python train.py --n_layer=12 --d_model=448 --n_head=7 --n_kv_head=7 --head_dim=64 --d_mlp=1792 --vocab_size=8192 --activation="swiglu" --norm="rmsnorm" --norm_place="pre" --norm_eps=1e-06 --positions="rope" --rope_base=1000000.0 --rope_fraction=1.0 --qk_norm=false --attn_scale=0.125 --bias="none" --tie_embeddings=false --parallel_block=false --init="uniform" --init_std_qkv=0.0274 --init_std_o=0.00559 --init_std_up=0.0274 --init_std_down=0.0028 --optimizer="adamw" --lr=0.000908 --beta1=0.95 --beta2=0.98 --weight_decay=0.16 --lr_head=0.00872 --warmup_steps=228 --schedule="wsd" --decay_fraction=1.0 --decay_shape="sqrt" --final_lr_fraction=0.0 --batch_tokens=65536 --seq_len=1024 --doc_mask=true --train_tokens=601300000 --steps=9176 --dataset="wikipedia_en"
MLP neurons of a small language model. Each row is named by its layer, matrix (gate and up: input weights) and neuron, and shows model dimensions 149-297. Each number is 500 + 40 x the weight over its row's rms, rounded and kept within 0 to 999. Numbers have three digits each. A neuron's up and down rows have the sign that makes its largest values positive.
A block is one neuron, or neurons of one layer that tend to fire together. Before each block is what it responds to, as a language model described it from the Wikipedia text at the highest values.

Adverbs and adverbial suffixes. Adverbs modifying verbs or clauses, especially the -ly/-ively/-ally suffix piece completing the word (brief-ly, effect-ively), plus also, only, eventually, originally.
L6.gate54:572519540534441498442572528449512535596462525507470466507456498490560532498517522419552560469448494526461488513434532488510484429448470433541503466515569547468464478518455468535524473474527490459445509511506456521473500441482529484490546610479496517416532522521499480507519453503489481463480485548472403594532427497474486457505513500481483496484477467468487465518524537517485487572485468528460468442503469510512540521403504487478476533547507517465
L6.up54:479455523512431429576455540502516474487543547526511586437570452528548540546508566409452621490440523498458503550468535511521480539448457501568503514459521522473515482500425497520497510487456482517525455482456541532483529512498581462433497520462437539506484500432502415513476539526518493556503509478489569547488527471435532518522503576496463455516521515525475451525440567488536477430464554481509515407498476510485529491453499520478486537455507487540
L6.gate231:518471477484548510564472487492472449504469522447562480489522444551426485442473538502502438513522499443523477483451549474508489566488512453500450536527544527443554418536525470380525519433535508462553488526528516491534520538565464564462516550469532540502480534441538594455490542498483511444531516494486533492476484497528514537533528513503456498469472428479611475483505568527486565504454449484470505518543483469457536444539525550545560431417532472389
L6.up231:514446522505532464566515512493499460509500529491510473453471492512492494491459497553512505522528436471520496528493373478469500437501435505518513459494525565525422525490508534564499551454506539472476522512462502495419456500428596487485462515543525462421429482535495441546545427537558500429503416569448475487527521502448496528502508519467516391481525467493516507509584519457445544431444550523482519480454387532532496577512393521495508537520537485464
L6.gate244:477431501426550584520426511447503501503488509509487498436525520525451500480505492462492485520523564471491551516548415589463511471518489556497446523485451518505536462490576532461518467443554501453558590555467495537456531492542544488496505451512497546553521486480501544548527487486505547491440455519440491411450519507469468588495480431533519491498473530500490468540493464403533532527471497545499380452509526584488491473531559531481516443450546484501
L6.up244:452495504541546506529494496437531498458513596434459551488524478528504527513483477450546508482526501484452504568496474513546471553474513525475513564495549484586547496501462526533530493461595499548453498598422530562489508489475478496512397510443554509540492483496434506444538522491490503552487554466579460514503506463521441497504464529492488547494547534484522542547527586481584537479468462534510474531538395570484515473462483508515509489462511482491
L6.gate574:499469501495566443520510534635453554539517507473515490467515492483524580518473451469436433557544481532492500532571546548447469495513559515487483537498443497576475528520541515548560511493471483533560463439540445552535448437531454415468504527504458537553428468453502541463469473538494424448521472510543527555481537498534513501556445474492530482524560516533528511558482501486446558536566442548427430433479461502525549492493437544500483505453548527511
L6.up574:534481523494569430555579514484532506422484493491552528544446421515415488516538507496473542478513565525489526482464541555558484459421489485487510495573559578458549463557524492512486515512514467491511454516526471540428468524533539463483526469467424461514480513457506597516570490506502461444588492494452490482552544406546530457562500454486469472539505517444471399493519528540475601530506516492531514504487404492497464462488500529458545472464547564481
L6.gate692:443483558452485490506488545476539537548440585560487507467451526442493507508549519467574527479510478398506470452556526435477525559428454443535463501459490481486497383512531467489577517481479490544495454505499435419488511426541533541589496551544575540474466462473449532501571481476519421491513490512479522473498488488523426488465527484465439432566487445499501523536458486506476514522450427514535510482487434512528541434509475558524473534415515494487
L6.up692:487512507502442512420514530522455511509510514479398466549429546440483529572453455492550522548644535485528484543424588457496524545548439538410452502479469467565443539441521564472567416447439516452522528480501562503547493514575515554539477487453490571465487527481458531491583497535455475499508479434513501498529515480462536490451490541502459468459478470490477520556441485483516523512548455498475518515491559498438544490534490530509456513492447452502
L6.gate703:575545547609533521441551462482540527491502456520551555429572522504532508528556495510563521458487451571429545453415493486555443435492431481412434463525539529477466448496492440489484501466489510527451491506457558492442495552566488550479506509464480524453543554456545503516504386398493539459520547441503495498508491495512495542518543493468486483569467559530478422458535449485465520523528433477546494524552454406456512524444546533492525549428540572532
L6.up703:520476539459467523530438530498490497465423426472491584405489435469525522481448587546442476523449514510493585542405470534482448552488509534562526512535567480485486464455538443475583512495525509529502545522451474447461559453532498480441451524487580553464551501504510532534515471546458511459486460490472541478468509468481477433491539429488537460495459445505472485522474502550484540487524518492531508522496521468482514451474467456466508485465532489541
L6.gate1010:505498456544566476522462517514447517529490502568490504472434515513440519471494542482489501513473484463541543528476462419491531464546456538471446482553528441591491472482495500546469476495508511479473537500575441442489499542499528491501514468507502551560527482494499477506502501513488523569528513500436560455473504450502465492438587513397421499537556517539528516515516505482521451508508524535540448515474562476495536504450552457464449492503523500527
L6.up1010:443556521565464527516574520446416450454479538486466571447474559513495518497521494506454510491390522471471484455410552565537463485460570521503513415486504475536553496476485504577482446519425507437449409525489447524513481522417482534496542519551540534527560573521469482452453515499560538491542541498498585453492472419483551502456522513513501488496524533494510467421432471580489493538419580471522497455465543490533512516521541432489505484490551499545
L6.gate1200:543452453457465487579484457416570448524538567472464531473515540494512482535471505513544553472433486419515500493444489495579492430454459368459514525469442479458523512502552453521468472532487546567509531532552485452503480422590505468478456472572544520497506494504539488461531494437518556520557478442490499559491601361514500477546485566491433507511438514545476430519449440481474500454525516545488571452564482498554549475421523490524520483508508484560
L6.up1200:467483482471490461490508533528490455479486494531425579470443503552447500453506544460385472501433538487485572560467491517510494473451517502502471502502544452499553452525553463550518503425509542438525497507550530517526553473536434506464431517423542452516495536434528475600458543521498505548484519473520523576474465480451458482561508520505522477457443479537502443423441471489486472492470543515505458455509517453515565428480511473480412476506417479534
L6.gate1352:502509497473481452488459477489520529458474554527507488500569441469449487444492569506502550507474486512544568426515500486485501580503548475520458513466503523505578495518457538493605549457515499502495509494540399504421497484478568467388502553498496474523524494532538450506508530499487536485490436465467512429555513448519486532467571451562481499432518601512490478461419506516467586458478507508506517517522458478485565569478433494515434524524524426564
L6.up1352:556453538565487429434559583504535475478533545503538501490489474487494532540450508524423536512495474496510620428498497457475484451557464514495503530498491444469525440551474481528466543541499499465467466519427476484481563505548447516445508476524490476506468585466474426473486480488494507547519493522475607427429537421528512512407518510542495520480581464507538526555435490487536542424482475478506454492557467500492464499454524543549534535471446492537
L6.gate1486:479525486461492460530513522476467408499557536507487487588463543557531501472491484538521496498519528462518531492472462551467547460510446530536475540439492532511532406478477534483463458509483524455472432493515471593417496470547507475475446517532542533482518521542544468568457500528504494491492445489477493560534459459494443486482541561454487496551489500508520481515507553482426489511486501499436463480501497473475452427552515484512419474475501471522
L6.up1486:408561508538544492527518535484490469540527550496579518493565559588566563471511516433476525460545468517599562526457511438471423509565497477468443504473538466552512486487492429539513467509541485446482509455508530579507532506563500533475478454494470503486517473476516484514447543524517498570464511461521535449483478528510493490561504520524524516565474573482507490528519490479528476518472501517430487438501481483461411498517423471530511425489540452452
L6.gate1513:456463475508520577544453448513463457450552517479481538522461417536525565546445511461446475510506537470502507497461479513502503548444507521441434538505529529483492501529482487466466530502517499510510553503490470570535411500504490497496452553462495505483475528539526485578542536506452491549473422493468456480519509481497535517552559543491483552517540455575487508517468475482541524527431508502491490528557471557497423479553550514485514561452505521557
L6.up1513:515493485441467522450456524520522573486470449430514573548473593522506516501523469534488510526488533463469504514445518496477531473483463470502501495555480510481455528561524437544478502508472539495524453504557493480451538454461479450455540531476431513505516552558532491573508430505476518500517414484551518582476526434486498543483437503356434469473531532512493561425501450435563459488530445472470491513453497539485506491459484520545548439455524610470
L6.gate1613:510491455408465447493496538498490474480507510538487520550402401537606548528537454477493540451516478452488552479467526541524502561476522504558502565506529471488539427524486499462537552517474462488425476490436464536528515446504415552447492572514539493500447545486510472496514483459470475520511494515479502542502504491512490532510517435532506505557575564485529468495502501468451506509502394522483454487482490446457531455503484455514414512578488490504
L6.up1613:423515497554506486560597549479520435559514542478507579554458487532477554494499519486473523456451546481432560428451503546524527492470443557509466526508569538441537421582415543527529521391507528533451476582546462475560485516464419531531507560555463551534514541489515528450441492512477502443509469478423534550456541461483549492526452463512490423495437546511482444484532455450535545583482473529482506466464459529477494531606433486426489513493489495504
L6.gate1695:564462516520501470488487439480491433483495480479523486529500563427506437481502529438504489438521496456458565489514496473488473506513400461516472534511515468459521469477495477448474445512518515554465538527539536473540506476462543479479540448483489501432483496509539425466555476552503508545498508464516491580441497499525510528519440562451457463469448478498597394425481476529442547484527533550559505506455526521524500449480467466502427483459469515528
L6.up1695:497546459483528489443489493484435526496532540392538568573449548505631428576525470470552472450581473439527519561508461538491467439446553567494518501536533513508542534533480524517508503502483588490449540545508501512563492550525501474496551514496427481519489500447495504497549452445433478495473480447535488472434496485581460557563478523512475547570475605467554502489405491548491530510540518554518479477486517466476506504505545445406494467485484513487
L6.gate1763:483486455528530492522490410528522444551525524504495582497512555502469498526489507572517493555503497441417442510525492525529499465466468484506505556467472477529514488552556529521528464540436483445472434496489542467505489528501545527428501463517496495527509446415532475453466556537541522572482497455456477533509512482441527499493497561493451475505503442511559511488598445483455557398538587537513532438565412464500591522520459464447535545541526506485
L6.up1763:473472533566487541493505504479424460488518551523478520487516508489456477458487460547484500542488469384490505458454543544540482542450427545522400601506441507495506493507561494551462480496453452528396483559508510452489459449514594482510542500522498486381494531524532482527523563513519428503475541487457450516517477499514456443493504499491448507502552510494567518478593510498448559446498548522465500445480522458476404496408527451443498573468541465491
L6.gate1778:466540501511471457488443526626561427482527518474470544456463497517479483477522487519511576499501435450470539525472537539457555459443466531479425422535495508461479564480504563555510577486555516507531506507506466449463514429570501465501540569470541572475456479484477400510426510578523546474423451552476456523452574539524520550490495514421442441498430479503526512507479543485455487480522470534511517470458434573486502511471511469508449526491555485414
L6.up1778:574499461479501463521473516474533480517508529484516484448533563521507449546534460507501510505473476497475442505456536593459555459469487452451467486492541468530540482552443492472470526555465494496424424467545522525517537543483387475453478491493525546531466505443587519486510452449387529484533476472446495479477509445475481523455544502488489435503441477496511595456520537484530551508579486545513463525481468485436564471465515495574418446513476528472
L6.gate1785:533480505521433481570487488478554520458474420456487465455468476559483507503480501474491471508465492532474562481488478486504418433523547485560479479484453493506541529534510454562532448482474482420529498517469479498420470495550479525467543505502463526503462484511551535502514460547553454556546543495559510559413462561546483556522436481491459464479504474477448523496503485533431465476541541486495484496545469488558458463501487454528463505442469482526
L6.up1785:539492509490484434486468526477447500524422471430509431490443459494450462515483477485472527477527457549524445444447500532510553537450474462398497514564599522539437468527458503535466571537534517491511485529542553545485452407501538510487447563519553495500508521471495464498534509513542492474476485541440439556499422453466559549537553499396561495525569542483577468562458548479504485437525517525546533453516504527495572465517513526480412427466507471490

Adverb endings and degree words. Final adverb-forming pieces like -ly/-ally completing split words (sever-ely, poss-ibly, histor-ically), plus degree adverbs such as so, much, already, nearly, just.
L2.gate672:556534523503496498478499511494485504459525496501459576506506601449520509538501538499541574511556524496499553456495521526487459442496521472492478466573484558499530518474480489542429596514431573503461475477545504471443493468503564447490526521505527528543525524568554472541521453489539574513477516490439550562492508518493470535556461488417506452533477449535507453532512502429500426551485529553460483452515544516456501507496497564523426517459554546453
L2.up672:605470577520540462546590616523512603465529533545562485488516497462485445478483450492479466481522503464453582478448544422505505492499550529533520533490523474483500522441466448525516530431460435395454516465568484522570480529515490503493457475516508520501437451550460542536448518457468551479570499453455462507504481485491488533491481440528494472512593542464520471515484541524438555426484452480482522485521506476542510469385520474495510504434524433469

Digits in dates and numbers. Digits inside numbers, strongest on the last digit of birth or death years in biographies (188'3', 196'1'), also table cell figures and spaces before dates.
L6.gate103:483510416525544578402538495504513574455455434510540559466557482579481456480519521624573564517488506515510443519505526522453486428491467541520443521483449568549509512523440479454556519517579481478454467507472583515479492526487584583489529490473557478433489491536528432551452512487492490564512534492462506478505491575498448508577506525510475431568487426508493438440470554518439513471460524537526527520468477453426558547519444508523561590490481512513
L6.up103:422564513565422572578525513438565449558511556512534556478482476526450490415501471483519520462502507507481551464584440453536473505467519544422482496494511498466439509517488534484511477551455518519456465549496527495465410497479476518536484520470560468482560433524624543518512541498513478559480452516491504569569510496554534493424546561460505522535506534431472519545466501532524507458450508509445516459498534556576455483536505431483507528495534462538
L6.gate117:494525416497581499514471486477559486503472464521551557581536442431543524438451501502508535506441453469553496465463447504459466476468524471438479515492481489536521520521461398498588540479484510492490542512519566518513494506510470534533386471527482465470476466524540457434512495580517438485468528533499482529515475585385529515495512533513560474520459463555511543473581509545510506417453569535475532527497496496518488533462469551512503465445460531567
L6.up117:566501663551441448457447513522479529550482545419504461543486478489527480553495455536523488504493485554471446425419492477539522431486544502483502460511541516546435551497443475482473505470578504490500564475535510444477493561441468590458430524557519529522459515532547526479538507531554487499469456463546517507520514493438487474483530479474563418487452538487438509491493444466466463458414509511524541553454515498500517487533476522559443443564508511479
L6.gate228:517548495448484477481525571469460526525456507443504459498510471555436480483598620576503532477473516474538492580553480488515446573491500585545554501530485529447542554436549558457549416464548529511532575531546476449444509511479525430533547546471493481499443523512509514515449452516558509489481518528478478498513498491524454494527527546473417549523529502561498496496522485440461590540458482604499505476502519478511481503539582491502553491485473511539
L6.up228:452549500474491539494506510494493542508454550514472597490500448486484557492550420468514578479499447532531555471513509454492460461529544514487537510479463530507390579485517444478517520506471527509569573522524504568492573488506544462524483516488501523546484497493491473497454485499448508489415512551467569545503521497440499533558521509430461549531464453554580532525490473478551511528443507398427497546499508467465514459531503460538440556502491458433
L6.gate251:466564474478506623551472503460526538496439539472485574434475474494519470446525547538526537565490456540502492558458513432553435511475496480524500474562502538463483554539461482460554484484572519508499482415483523604484474536541494564526459581488465450462439559517533490513464438531586533507526503501421462498577441494505503550496484501504484538518489547487470389536522525475444468471459461552484489439501429490523455546566458503519525451528435560533
L6.up251:465483506486498455473452464525498503532560508468502475567537545557477480478528469519465463457548498499464500482506454472478551578474474519530554528483518585481418483552463540508476442374495466535493477488442511477496516562509528440551582476483515472426545450520504459568483505511502489571470482535460527435545512486484463436513499488485451514493506465553503469507510550486539486455485511493479477515578542484494455572554507454497498468524598486584
L6.gate321:479520497523470542521417506443502539493431530465487429518475494535462525536553544499540509483470541567480526477575461433536537516468496554433584403527493548574520477485486451515464473443549571490510450482539580491478524527409444480507482558546519530530471492579516415523473562461514572458522483475470453509515553573417444478516466569448516473441498468540451485471459424530396520450523473544501452554455489470494437527480532477515508524531492578518
L6.up321:526484521404444528570479485462518474488510540528515498590467516553544494426495512555526439498540502557483535564478438523522565601483530483500470523489495521498425458507447544512502523409527537507523490442469530541507565478445503525523452455492575534441503451484519528467493473542573522493489425465444529528550515445506481515369505538487527500531547507478575498508456518541504473511479535543581534507475516523508472532516484495475525477431505489451
L6.gate377:484546517495559458514457528477536606496519492478466560486524488455535488531491557478556513499473498581470471544448475515433483522545486494529542518443544521486542578507527451554543531516467515452505466516537508495487500469504529527462511518509483507534489491505557542407487487462526458551491471458599532484508449486570500479486477567434461465553526599525448530481495530481405576477508462573517487531584479585427524498585499500489533478538489556466
L6.up377:510527442489480536413510534524443475488565420483514521447555583564512518518472450493531536429391520514460502555493561580547517455528534458443450481472496507503487526441472433454533533493495445457493455496511561494539515532515545519541543490515461541510523496433473501536487440460526530468546494504522571429457524523477548516489490484523521490419474543479517502512491453498543531501430534442526498522475510455486468524550605362496493439538543514452
L6.gate588:548473456477493469540577465501540472561440473517506552431501495514508443386469570532485581553529461474539552398445511488494530499546516487490506481533476566526443454479458492540474458514498448526469446565508517494462510445468529550535483488484581514519513537486570466467458443557498561598507535558574453421553520471490494501418461489496523469474522427510520538518487532452501449548430565549517527527485515509559476488507446478504475585484481428556
L6.up588:551533454581506527471508454483530477539475575527502479487453493483519514454520531491431533560488427499559507475401497516567554486477445585515485506454434492489476465519531471486483414464504478502555432486582537448532545580516591548507550576456534440474458481480528524492451503517467556532468445546528551556518457486455426429494551528484502503468491409491526449467520483448507465433506554502542480531430519483469559572525499548484475523517552500495
L6.gate629:596499568546515485527401571477530504418552525483554506440501428486463503430499559503529523481505519515454502483468512511530476528500460483540519522441545549425490509524423469528487442462543531504503533517580481518469444533492503523485538543512461539488500489539487526528518479513460514477459481470526436524453455501454503503428488523477583483480506438475553513416487522482536486491469548494512513487557563461492457512460530512443458482520475494540
L6.up629:487525519537511478568511414409530509534434593516497519519449554464449533465495518435463499501436498539530515506507573475576551509477553497531467422500456503521507519472470541509547521499526534416504441457514583482451508530496567516462527528481461463490513468422441515455530499505565531519545513471505525480556492488524515524529468446502504444453470467443550474488436454518503469450413485537550564455439498521442554533488466512445477599499446539569
L6.gate636:565479456505485549579479565484515513498502516553515494440464455507499574464498546513506507508504491482515547506439542463578544524519441466512556479527465490503437595521507505489443562455556515504472559531521451485532497498479471497496540472513532490485560474492417522534478541417497550445519515493535439533559446500467533474472529487451499512500525489511461582536507531552480463467460423453554482564521496503553525470521450458560463449476425544576
L6.up636:458503492415501469533532431539436563515505613471480482518526475468522563469464541543508492507504514464461449501451539489475605546585445506516401461426497561442432467497507476524471460530455561493404425522504481553481508506518500489522503487509512466468475439487496473559447423486542501513533528596493506533510473541487438496514481523533463547402488462469540462494533468456538519529524506557549489483490491454482527452447478571465494497521408495420
L6.gate740:469563430499465564519519525592521483463518462476481567509567537515419578516465608446563508549522458557579525453450511478484484489583539482508496579544552542479480518522494451452495523461589551498547542493485497506430542516454472548504497467520481461491500531507575513456434540570472517528515522508511529450534443518508549551493494480441526503495478502515511459544508522495431522541532490588567549520540435518494593494555495573516474532490526532528
L6.up740:545476399553545479516453534497568414490450561525461574491518494494418480512504561526534578514490504442538469468505463526522487478521481549425432421498530460494467491496459529446468462472549479469490423486585468524542489486499481538502534550474485494446433434558505487486509505460487481589473502558480544554570438501547474553455502623491433423464512558446496571523475521517432576410464566490546487501459476496595471475484545568455520495583479494500
L6.gate1119:556541520478583533543541489479510516448473516487445527479554522515464454550465603518481512453454449519556474556459525465444470426468414461531531437589484504501484418473464469494455557436486541487472473537474511475505449559526552474454507504477469522463508494547460543507539453449545501489569468555506505483543446507515537482598445445508532552482495492538493469581488467493547539529504471466449555487543397455487520447528455468473471458529458489516
L6.up1119:515567444499480537494538497493491596493523583455493453530410538471496543480497499539569549476542552504496489490388565475606494588521489533486482491450492555438520560475559488507502494519504517470522473490543496478550526561507474446553472509583499502437567511524492419461443503496537533505470514617524474530519434486465443527460530558484500480494486544525463430508480488519446562514503489537493515556493470550470469529436493552520514467509420509482
L6.gate1153:499482475518525570512430466545562516432460527561438534554453453574433465545522468474527483499514533469570441466489563500522432487499486477524546437435509526472500488515516457539467472530495594546429482541519465470461482450456499557483510555544502546523449514502465568519409498528488455492495462520486510467569404497510438468466506559518505546577496445554430477466460521548478574595515504563533577508503415486551589457542468491488537457536457475476
L6.up1153:531476544473565457460484522448439516467510545482526531412471482582527571453466475483527538493460484487499566492511578457529445430492447519448501531578533514480532471477469440496529433491486530520462466459525452468481584534540478544496573459489447498457560514524453511503554594445509568541429559546418496460509458509441530443519465448489500497530543562573468472532434513528560494546501491417454504581471498593527499538502403464523483517535566500447
L6.gate1196:437495475504457589497566443551537532420507579530543468495489541485480570524491573477468457572519521447445462586559501466485411487507546528450533506528465533583514622524571500535503440441525475518511533527527511527512470487512491578408541486479518517489493444543551512569472460461479456498518477504519446502490515467441453489534456595453545510470513504528508548495429496531479558480492521543500488529463487474520519507493516527453499540521471537505
L6.up1196:444456445528546487570505553516502577521527477520405530456505488435389543526492445480554570500505503513514425516539543519558588499542469452491493434524526504409501512527532577445541460544430552510510488564560524498468522518482468494594535459545496491469470530448513541457548568532438497553480502513458492528483515552521509508539495445517476500520450460506525493528506479509483511440434516488518535526471469524504486506515537451517421559524550500445
L6.gate1286:457480504531531431504480525560555486559513563464514513536568483472525506441444495476461542473486506456457493507492500481504478569453437538437510546539502484504584575531513480518514483479453569444536438501530533515437539480440461566547480576461491566483472473551558485443534470480562536496500515473471433451541435447541502426497395539540537430497508472473496491401533423436521531516487533537487493499478496564531552457449504453491525530473561504497
L6.up1286:474511471557473453501553542505494484474480499468498445523483483541397459501522475516455499460436554491450422490518444483499504521431471504406514624541510523476480530532532498447565474482426524515510452541500489484476451535529512530506551499448538538485445473556528478504565538540549444566546551483504438460437526470467518462463436466517547457500439509450544450447511460524508521496506546498463475493513585556555522536456523566574471478466587496493
L6.gate1422:521515543419516485562498502451553516530436455477567453546444477469474440525542412530552448543458501519553421566466498532474540414430498527458498448498515517480495566566472450484498552442495586515514534461505511464432561451524599516491462547440491527451488489511516536523471453475566499435500533536544487566532507554508522476455496504527529449498498560518495507510508573576444495504440469539528467511476470474484477466476480489458536550553501532422
L6.up1422:454454555559510496501442554453468600491506565493530577461535508415487464539457556519485436546557438527564495521495515554534469433510531523462513490474495593467472452528485454519418511488465489556562561445574496535553498488437487404498511483492508456571511462480556552555459474574506548530508391512510504522536486512497533476580423480461521489513544514539530491493457490501566503472535458494482510546523472445513480523545472489498467512541461560527
L6.gate1578:478521449527528541543496501453527541569487477524445478476436499516476540452483499519548505525607514517492408520470515497456493510471530552446457551481468539521476481539495450405512472546533428490510543532459570514484515502489468496513446579521525517492480549530536557455510434468532442528540449545479498516489502524539434498512572515473500485588486536534472440512509504520458497553548466570494465463499446561511443533525481518474555557477426481492
L6.up1578:431530552560549477497486561495464508565483526470566487483498512455501435472436472537516526459537501476516493492483488503534561452554519485497538470497503507540527462537468477575496556471449511478424506532448504445560502567492583501466562456535528509418542461536486532551511483479476570542552524420485507450529449553502468434561545603438500492531490490514535504557502498508508445454453548397518515535580581494475512509496482448463485488553486497489

Ordinal number suffixes. Ordinal suffixes th, st, nd, rd after digits, mostly in military unit and century names (55th Brigade, 19th century), plus scattered word-final pieces and digits.
L3.gate276:485506447464511515463549544502497496513430536444582532529408487441475493538484508503502527478536492512535487511539545509477504528424437494485524511443404524471491515556535521521452513466425542552419517510526459499466517531557509458449430524530496507511450504462461510539514475574521518531495424465552451477484403529521499423480516537489424507504427446466467496529476534518465476488456530514544469527518463446479484451485462530468442586522393561463
L3.up276:498419396517457514423535470575563529483505480497476497493524528488555439541455472494533543478445478437484596458523462462501472423517529414471576509492556543461503447441472480479501502504509520534473500530527483403491534527475472469537520484489509480573467415419442555443467509489503514582569458575494496474473461455546475457453420564495498481565488517475519496427482437476497579479526569505551490517428495484508503499538438476510578487490476487528
L3.gate351:479477434514504551555537504554449462538515589458473499499474461573488498520512533468531455550556487489477538519476493508568546467522452543513514487480503490506514525531450428477398483537509500441526514508546523460534449468548483499542459548529602539486502522502527515571546495507486523463518486526467455447512495597470445510544444479441457496541446565501439476548481500512518494467486467509496435475487457487539521392492559509409481508432501433458
L3.up351:529425434471577521532512475586497454474455586418470538455563465463492500483491440486487382431511512505471478516492436517551540536464518538498444439480449481428514518515546529468484494535478470503452579549572515529449502496451511446495491458514479462541448499453512591457499512466487492506442452453492483513509495464488544471472520514484461474529486512506438475472485563509517543481456479489392454521448488427479423486466504554459492488510540473444
L3.gate1031:515458476517532381516470428494503438535503558502472487451463506573517486469522556432465473531518438531522552567515480509492446543494568499507527526480437507477491558427506513541496531521512523434538544539513457610505436451561554549510502543526498529422501495537516544540497402582567554537468458457533491495508533531437551543444477548507515531477413460516472500476507551433543538518575459504580434531540486494568557443500436500449527522465581479532
L3.up1031:504494531515467483469478468473509518527533450512482491474502528514519537562499501471496444452429500537479487553523473420509514550495524605460460523503428530485413559565552517524423520521444487543533464518543466585453485513538447479488534529495569405511491468485585605521561506519502490495580502431465525493497519425523462458452423542488519414472476476557469535528475492549518520542523490471552517447507445516552517575469540428526507458461513505456
L3.gate1449:568506428474512489565485545455524445516525496495520521418441498559470501497533515465400446498559452527491564533526501522528469478457475499460489519522511531487501411551415557437512449473533569470453585492491482534564509436476464442493539504488515481555514536457525520502505501543479520575481450508457449517504513514534498524449506475518504501490484570481533546521461501533478464494447436481557535513508464508428495477457414481460520557484576510516
L3.up1449:473495519427519452531481557521553533498470574458447526470510454551539436455479472489518513546437455497558521525571528528524550495523560577521541450461440504502550461561446495416480461507550482573448517444500507521487555501532507477534508545472578482497467450483437558470502540510501480546530504473545473527590476476422470450525519492523504519496494484497523549468482546505490437570433492514482438440538485412440556557489522486489492480578482475432

Final digits of years. Last digit of a year or the dash/paren after a date, mostly in biography lead dates (192|0, 1883 –); sometimes final pieces of split words (sl|ates, Sh|ield).
L2.gate116:495524532493558460461443547536445443514494485464607487580456459463523496414504564478512564504563544548520517484498488453471449556535523563516510462498453531545464514479541579465464476530476515508439577480408532493477464511517575520514443560548497489452493526520539503525517433519485458485490459477497524465463564553456464536467434489518446468517463466474479407546516528530439454463476505450493409525485528478474552455461455490431456548528553516505
L2.up116:402478474470499519540526439483504451547518462499564526487538444480453502494557450557526526515469517502506520452508480464527425542538507560577470565504541520548533554443497565470490511540490459482473503409477476541535478487506499480498514561588435540547450433534532552580470487543558432488514437466508588520476421470482469533520474520513459521483518520505516523496431533448487555462481498479454508529464472513555545460529498453510518567599490486487

Additive and restrictive adverbs. Focus adverbs placed just before a verb, quantity or phrase, mostly also and only, plus well in as well as, not, less, just.
L3.gate445:431533421466583463465535544546473538552499568478548548492548517495564475506483544517443472435570492491524506445510518494468562517501514415492529543539543456490478508477525471508468477439447486528477477489472513511519510497526499441497484501540524478519477448553573479513492472486510510435482495481535507516545475493558457550460502508530504549524544530472514541517468517516441492432503494537552463476507478491426467492496544457510526448512451566453
L3.up445:483578522490520464498508492490493501523466466528496512521529542539534452533476418467448589493509527536509531439496493467540453510543464491522441511498582465561466411517531494487511581473504476467485421492463546544538550495517556499506511494476494530520564505450544512504511496466463504525523542517466517538501567488541446523487469512506482478507412492558471535509506477492501510423488483549564531446458466522433485554511459524511497491534556497498
L3.gate646:544526538577556430482491540478509469489532528531488529420537598587559544511535497343454499577494466586548543535446561440518523539484498415496511560490504472473523571512537400535446456506491566532500488478527489533455476480463501526517492546460464555432472530531472497517487441511487477479554505477532479564535455503551529519479469481485435483479568471487509471467544470472456564512513469481521522472500440501497475496502545475483467550615456514544
L3.up646:514542538479525550464452498519522461445404489475499536520583549506493451548523522427484479566516535549572551474479474500441493571530489492481444490523504495519491485571536469478554422517466463587416512487475424478521446496559509567538508495528484507434476468428448473436449483433439472541485502516514506556515555501524539578524509496455487539441515475425482479511536512507488558525454537499460529473461450493505490539558529495568438589514509445499
L3.gate714:486522507516532486592516576486473457524549490481538530557505510440422481492562481513469579478557517455512453487434599476535510556517494542471495508536492533519477454645549506480471517495476502498457489533472484509500521504534499423503498465536497541450578479500621540523504534528587483490473511466467479563454462481451504490472514469420537501532483496465507513511531433480486544457455545512563421475513521512565459549491509475518534493545495446462
L3.up714:597465532434527533453506516470485527545621447481561476454496513552464477471446498406552530523548530446537547489512473484523549453463443556503473448485489509464454510476554530519461477522461456454400524505574528569482477480527501494431479504549475503472555537477502441556524469477475537447476417509495539592443559448548415476470514489524533481515498451531541508514545528486427602536422429534456472478468475489403463484473480516483407431550482530532
L3.gate1174:482535468531571468474449523498563479431524546558533530479488432500508521453519506543498528528518446438557569564489511514557532534428488450405463454478439552579508516500489462513551511501500529502517534509480480484501577439481498441464497525568472423533566470535484515450562471477459442589465556518503466545444532489532531487477457534447474449560511489462500456521488467518493495466507450483591508547514450506517434486425478466520525511484532531565
L3.up1174:520538450555510441491478521524483469430484491540483488470441515520495465493468536548475546578482495488502510507475487429542479519514455515561517481556508451511539495477535437590536577536512529527503402486551468477507558473492531553485486469528469471483470514496504435536487526477523587484491451521512505500440485547473496525521510450555499541534425486508521504506574463476519506482464496493493462488420432439515573469460590458472509464490503480488